config.yaml
n_layer: 8
d_model: 704
n_head: 11
n_kv_head: 11
head_dim: 64
d_mlp: 1408
vocab_size: 14155
activation: "tanh_gelu"
norm: "layernorm"
norm_place: "pre"
norm_eps: 1e-05
positions: "rope"
rope_base: 10000.0
rope_fraction: 0.25
qk_norm: true
attn_scale: 0.168
bias: "none"
tie_embeddings: false
parallel_block: true
init: "uniform"
init_std_qkv: 0.0201
init_std_o: 0.0201
init_std_up: 0.0201
init_std_down: 0.0
optimizer: "adamw"
lr: 0.000857
beta1: 0.9
beta2: 0.95
weight_decay: 0.17
lr_head: 0.00408
warmup_steps: 346
schedule: "wsd"
decay_fraction: 0.656
decay_shape: "linear"
final_lr_fraction: 0.1
batch_tokens: [65536, 131072, 196608]
seq_len: 512
doc_mask: false
train_tokens: 702900000
steps: 5848
dataset: "wikipedia_en"
MLP neurons of a small language model. Each row is named by its layer, matrix (up: input weights) and neuron, and shows model dimensions 560-655. Each number is 128 + 24 x the weight over its row's rms, rounded and kept within 0 to 255. Numbers have three digits each.
After each neuron's rows, "fires on" lists the tokens most often at its 100 highest values on Wikipedia text that the model never trained on.

L2.up387:101165107091111091129110131117121099135124178111093196132167115145085155134140137102084109100135137117123139092143146161130137140103110108123102141125150128112150144092150105132130190174135119120168091097142127120136137121115129144123110083106133159126137111138125128128110100100139107144
fires on: " |", ";", ","

L2.up366:172119109120078126121123133108092081169128168156095141117144120127132181086127147150106096172136196120123113123113167113108143129125117105099125108152085103086159152074145086120129139172107119097114128081142125151184155109140085142180145095094122150136144125152163132129102107117156140141
fires on: " (", " or", ",", "me", "heim"

L2.up1122:127128118113113112143098125138118111112123156127089124133116083137129111109178117113139142138115133138143101111110159121144061119150089082145138154148128080142103132156094130140086133119108125132108150121069169097099108103143169136157119082131113116113125186159140159137123162096177141146
fires on: "t", "a", "d", "m", "er", "D"

L2.up316:126145126106126057124144154132071099086122146101125144126163119105178118140096142112108104172142074097117142126138167141085113081185112131132174141149160107100117101089059110108110104116138111128130130120137143060125101138123111156137106108158134194132126116091132094096143177115151135157
fires on: ",", "),", ".,"

L2.up948:157122069129060137092161166128176131082102113114132106137131119145131134135178137123141140106135112123130104111140139144127113136145114116113108136169134134154130139147133132155128094117149137121209149169118156108130146037101152124158137100143170106102153122101127140085147102155115162132
fires on: " that", " out", " most", " first", " least"

L2.up15:153146152145140154100157138090104118108091113137126133174109083090152113133107141132144135114088150153155122128140108125085138131129143134112127110179088151091142114161160086154116111131126095162145140183131152142106173137121135141125168100126169151104092089142107134133123107141165127126
fires on: "-", " "

L2.up378:103141118123089098169119135128132154125074139130119145129166092067106118140114164112131148141113145111114158113113136146115108103170150153120130147158151153133157116117087136100117127162137129107112154094100138118141107099158148131124126152153119151143109139135140116104116188099139104106
fires on: "20", "19", " by", " from", "17", " with"

L2.up1246:144140110145140119122142149139167130138110135124135143109133140141146119126133116116139170134117094134076141104126157120175128120106121123125140104116118133122144144135079152133140149105136095084156159124119148137126142127094154118176140127142100094106176146110117156150166116129159129158
fires on: " ", "F"

L2.up584:157111157120121113111176113090103130090110145138153131127135139099177122120092108104124155133142150141106072174115106139154123113139109108105134088138138153092140153103122156144095099117139134131133137124129145128151125126107146139116135126162127103125141073162105107111104148087121096167
fires on: "20", " and", "aged", " first", " port"

L2.up1152:129143161086137126115140093112122115127123131127148157146126138130167171128115113150085138144124176111115103122153071132114129146134108127138123160126108158111156103136127149123109133120118130096134127136117142144067116150104091139151096118119127122145132081158113163136129114151128096128
fires on: " and", " first", " |", "'s", " or", " last"

L2.up1214:165126107135120116092140144139142120111153111131124154142154114080126147178133074100095103109087147135150127117157116140128124120135171165113098112147165142129128157126099140081157137147196160152123181156145101143095130117176083138143151107132173153203130141166147115115123136119138104124
fires on: ",", "d", ")", "s", ":", " "

L2.up843:117144095128174092128133103093090131131070153101107066138122128083124143119101127147108119142172171126135138079120126201115128075105136184142076171116132128124107108116119147145144109105160123148166104142133169103124125098096143159104093101151127141105146139146128120104092148163102105141
fires on: " |", "–", "ina", "ary", " –"

L2.up346:156127139105125162157133160126108059119141109153122111086116113105112118138163112150120137102176146138138144143110116094102122123168117132061137137124099160113118135138099104133101151131071176131173117099133130092123145081127100135148139151127154167139108146117126152127148142091142124125
fires on: " |", " ", "al", " that"

L2.up857:123128138109178160110132171133155101133100092104113193138110160124139146152100124150109105126120175110092136099141107157123150159101152132124116109139130177076148105118124167102115113115131171152087169137148164105125097103134080147120078113119131128133098109169119085144076103134114126111
fires on: " ", "v", "n"

L2.up736:166159137088151144191128115108126168122120114126135163086097128143140136118095118160096114121087128099121094142144160088187142100111139117159156165125139153116147113135123149146087135115113111151151173120101129109100156123163122151138121075097128144137145117160122132173080109115096108124
fires on: "20", " –", " first", " last", " named", "d"

L2.up432:137160101105098141111115111119161103127121138125114133161154097113173156091143121156068117163107179166142106077118112174135122102141183122125148171156165121120122128154087166127112142159110122128128115174123092120129163100114123152144118053151100138138140111131132128122116127154171146183
fires on: ":", " first", " was", " name"

L2.up1320:058111169146118109175108139146134127106087144098113152150129141105113140159111136146122133147128145139109127113162098174191105138123157135128104110146107110138210124153103188138118130202090121124115124166146133134112121105126123129165141102090092077099117116178151099116120137107120108141
fires on: ",", "1", "th", "2"

L2.up620:140138112151105153115123143084170149118149141122139164132147128133178145125119107144104144173117163114159123121162093145122152140152148133152123149146145115082107132128099140113144128139182156156136127161167139116117135145121140137154165122113161151106133127129146161105145120167161137128
fires on: " first", " and", ":", ",", "ZE", "–"

L2.up590:091139125127119127128112148127144104129143119148097157140121135090134111131097126139115118074105122109132118099104130171131109090159169139118087108167142124119138111140080100129128116164135180135125102170117091154132132131131143140113116107134128123157123095149172128108107126150121096117
fires on: ",", "a", "1", "an", "v", " only"

L2.up467:125070156099165111122117110121130124085157091133119126158163125115149150133127146152143114123079152115103167111126138181101144152139187164084136123190141136105200143174160095095112089177170109158134161185134113117114163107138092120126111135130166180094132123124126138140131137099141149146
fires on: "-", "f", "st", "-f", "-s", "ec"

L2.up865:131126108132140090134127148063108150131117134155113145090136161123151162136106065181135135116134158143107111087154157113116139107095132142121131107162131106110123124127111130093155123143137137168113178120109096117130102114112117138117090125123104177143137160146118103131102122149127105168
fires on: "f", ".", "b", "t", "v", "r"

L2.up483:128123121116156068127160146147175125101132157131103088138108097132129102117131126137109125111115182135172154154100156154130098139120142064135133138128141116107183120110108101065142115168111165099134144108139130102090167112130119119133126131145113131147145104119162152101106193121127114112
fires on: "19", "20", " |\n", " into", " early", "18"

L2.up1037:108172102135134134150117143124121131087132145122144158148147180073150112091113130110121135148105161137138159164123139141127127097198117155129107113136142165104112120148120118149125170124141132118144139118117102090132119144106124128115130116141160158104148095160178090138117176096149121135
fires on: ",", " and", " |\n", " the", "t"

L2.up172:140181125133110186138107155138145101090138136121102121082095135089140112157131147143121109092091146132161122156161109126088143095133130184100106129153101146089103084171109078079106150115181080147096109132113118114101161155141125121150111124117170177134127136159142118127143139081153119147
fires on: " ", "2", " Francisco", " Rico"

L2.up781:090159131109148090134139113109141141085121132127116123140171155122144128104103095134092164190144160102141171055131125126127117110152096158170138155145149103110121073105155176116155094126118102131166124111144137087092103135106137132152087130104123145114179095110141113160122150128109109132
fires on: ":", " –", " only", ",", "74", "00"

L2.up170:124141133153108109151093165144085133095122113086152127112123138079145082166113114082129148131154114143163092170150144139144101068151145124133165099159127093121154083084122097123117160139105130111130072150113127102157136119099115114141136100139112142139133108141150101114103114135127127132
fires on: " to", " and", " –", "\n\n", ","

L2.up800:126076118111151123133153162154128110124146103147126140116113152130124097129171110127124111088141149147123146118138100143106152104092125107130132173139113138114112173092144125144123117108117114128188143138102139119098162103140137114152124102179147120136142148130176160100128092159122107139
fires on: " that", " to", " out", " in", " |", " seats"

L2.up922:115156119134132147141111177160145135102159135095115094100105122098152146159143120131145121122175121161127120154141124130137141097125090081110169081183103110097146142144132118121100138132111117152162115150163155126102119156134106107136141141110104144102148134140171143126133105103136126129
fires on: " and", " during", " |", "ao"

L2.up1316:140109087086116135118157164122175124114107092111113117091140118109114102088116125132126106139144096116089139091178147114126112116144111140111124144133134177113115145142144135107110164127132162125170140120137135108157140100099123150173138112132143135092136108144133170127103134177112130154
fires on: " that", " their", "26", " "

L2.up454:124110116126081123144131193110100139112161146103088136081126123152157133114139135141115127085154090148205124138168143136076158122122140103148133096115159133130095131105132095130082133209126122130143138142136120117140115143172120143136106148150085113125117138119137117094162158081126100095
fires on: " ", "nd", "ors"

L2.up324:132122150144135108117122123142086082151111091131084154159114136136165112138113115103135109045150186118122122149142086128169121142143155146143170094136144129092122124145094127115093136154109135080140088164154089129157172137153125150108115123118105140175160101103127152154127121111161113142
fires on: "1", " Suzuki", "-", "6", "0"

L2.up1065:087176096116173090153144129140079131093140123127144135120159178101127121122126147131066133135166091065154202089164112178126086084132122152147072170141147125140146066119146161147168101170116098160153116105166135113116099133147159169124084084158135165105157122128101151126122116107112138165
fires on: " |", ",", "10", "42", "40"

L2.up626:106131142136132128114168108139098112120114104144141163133142144088192135123153142118106113109094116075128158149125159168145103131111136146114152118157138130061140091146178094139100082142150085142136138128189126159112114134171115117109139121134151152114127118138151116148089146103136124153
fires on: "-"

L2.up1278:072180139137144142127092147123122079098137126129108124111137156129141142161140176157114094142175110187150130146217155111147135098126124189135106126148134142159140157132122130164126127163120149141144129145140115159100117142154143133112095125113129143128162142135123150096128097107154094103
fires on: " |", " ", " Mir"

L2.up292:158147122129117131125136141141141112131124094137138107148125104110155094111159111160106132151103111161105132130150121161132089142147119096132107128149140176124122114172080176097068145158152120131138119165132109117138158098084154135140158120175125114121190141110103167156092105120165146096
fires on: ","

L2.up1124:132118134124098131070148156077138178057143118137092128142178103116139117113171161114110119090099124137168142145130134154145094141214170125117118148190088145139148078179131107137108116128124160142123123154137100135128117128164132144158118081159155153122088108143144152133122165133187102146
fires on: "-"

L2.up1169:132163156103129088098106137126112072098120161126157139104103142147106104120129142114093156130107123098156111113089122132134123131137112163114115116163144137087115150081134151116134114176177112120098088113174098106160181162095112141145157073111170151162119153158122086091101130143126148113
fires on: ",", " and", " have", " ("

L2.up509:157125157121102149100138087103110122121136097118170159125086130119161077120152112170094103096129116136137134147131064098133199070108144172115148086127118119100154167125143147134127133104125125117124163138145112139107169144160092183146107188138139140134109128143119149183097107103165137084
fires on: "1", "2", " Sea", "3", "0", "4"

L2.up766:157083158147103139112135079165112138107126124129150105159097141118110127136098149140136138121123085153118147157153106114179125082162140194137132099131129083135138144158122109136118132063120120115082107126122149118136179146147126122130140135123145119132095077123107152111103131088126120126
fires on: ",", "0", "ova", "4", "ian"

L2.up0:074133083123133151114141218154131136105119117102150148113099099106109108163132102128124107080143116129170144135165132127130176109095123136151133115147097126117162117143145087169153097164137121151091107134153127114131159161083137135123081150122111148131080120103123139113134142124148108153
fires on: " ", ".", "-"

L2.up161:124150129152143127109090105123146130115104147132155123111103164115140145149126158096134113143145161134137161103124069153125133131129140120117108159135123103112106092113110083098136124111130099120163090132115132105147138142102093127139114106152163102164126165136129093141170102165132122134
fires on: " |", " –"

L2.up1386:168107075149170141075109159087099102126134120119154128136132143109145121082135103126115141156157105124111128131165118167138100133157136063090108142157126159155122132146127163128099175161109148133157117135183099137121128082118177123119128113195155135135126113125129154123110076138154146109
fires on: " in", ":", " In", ".", ",", " with"

L2.up1165:099160142127098145087159110106137127110106109123102148149154133018149129111099172167110116130154135102113099098121119154150103126142162146176091215164139153109104130127086153135135127158125108174179147128111108117129163129127156167136110107155135119108154082141102108140093153112137098137
fires on: " ", "20", "19", "est", " same"

L2.up933:128161117091145114101097143111132115106120126120108168155189152090126145135143109143081138135105154121102159111129136124115104134145149144138144105163139121114143115167100135121125124146130130154142104142154128125141105128128111105116131123135108125103191114151114114143103113132125139173
fires on: ",", "ly", "atively", "ically"

L2.up122:121166134100089153120128123098139124126130159130114177142131099117081142141138155109110154164150153132136112141100111116161134112135135155159136141130117177137159148112135166145115149162138104105092132140146168120118109165186121144133128086136116152117104139169095091104164147132140134152
fires on: "19", "20", "18"

L2.up98:150150113091114116077119094111113115135113131140137170155116142096163127155101120107108161148083142087124166140138133144120192146167201145140153124154146107107108129139102089129155142081137186145122125160133151150128097140155129112131133154107170175099129122155123117131143154139158140084
fires on: ",", "l", "v", " and"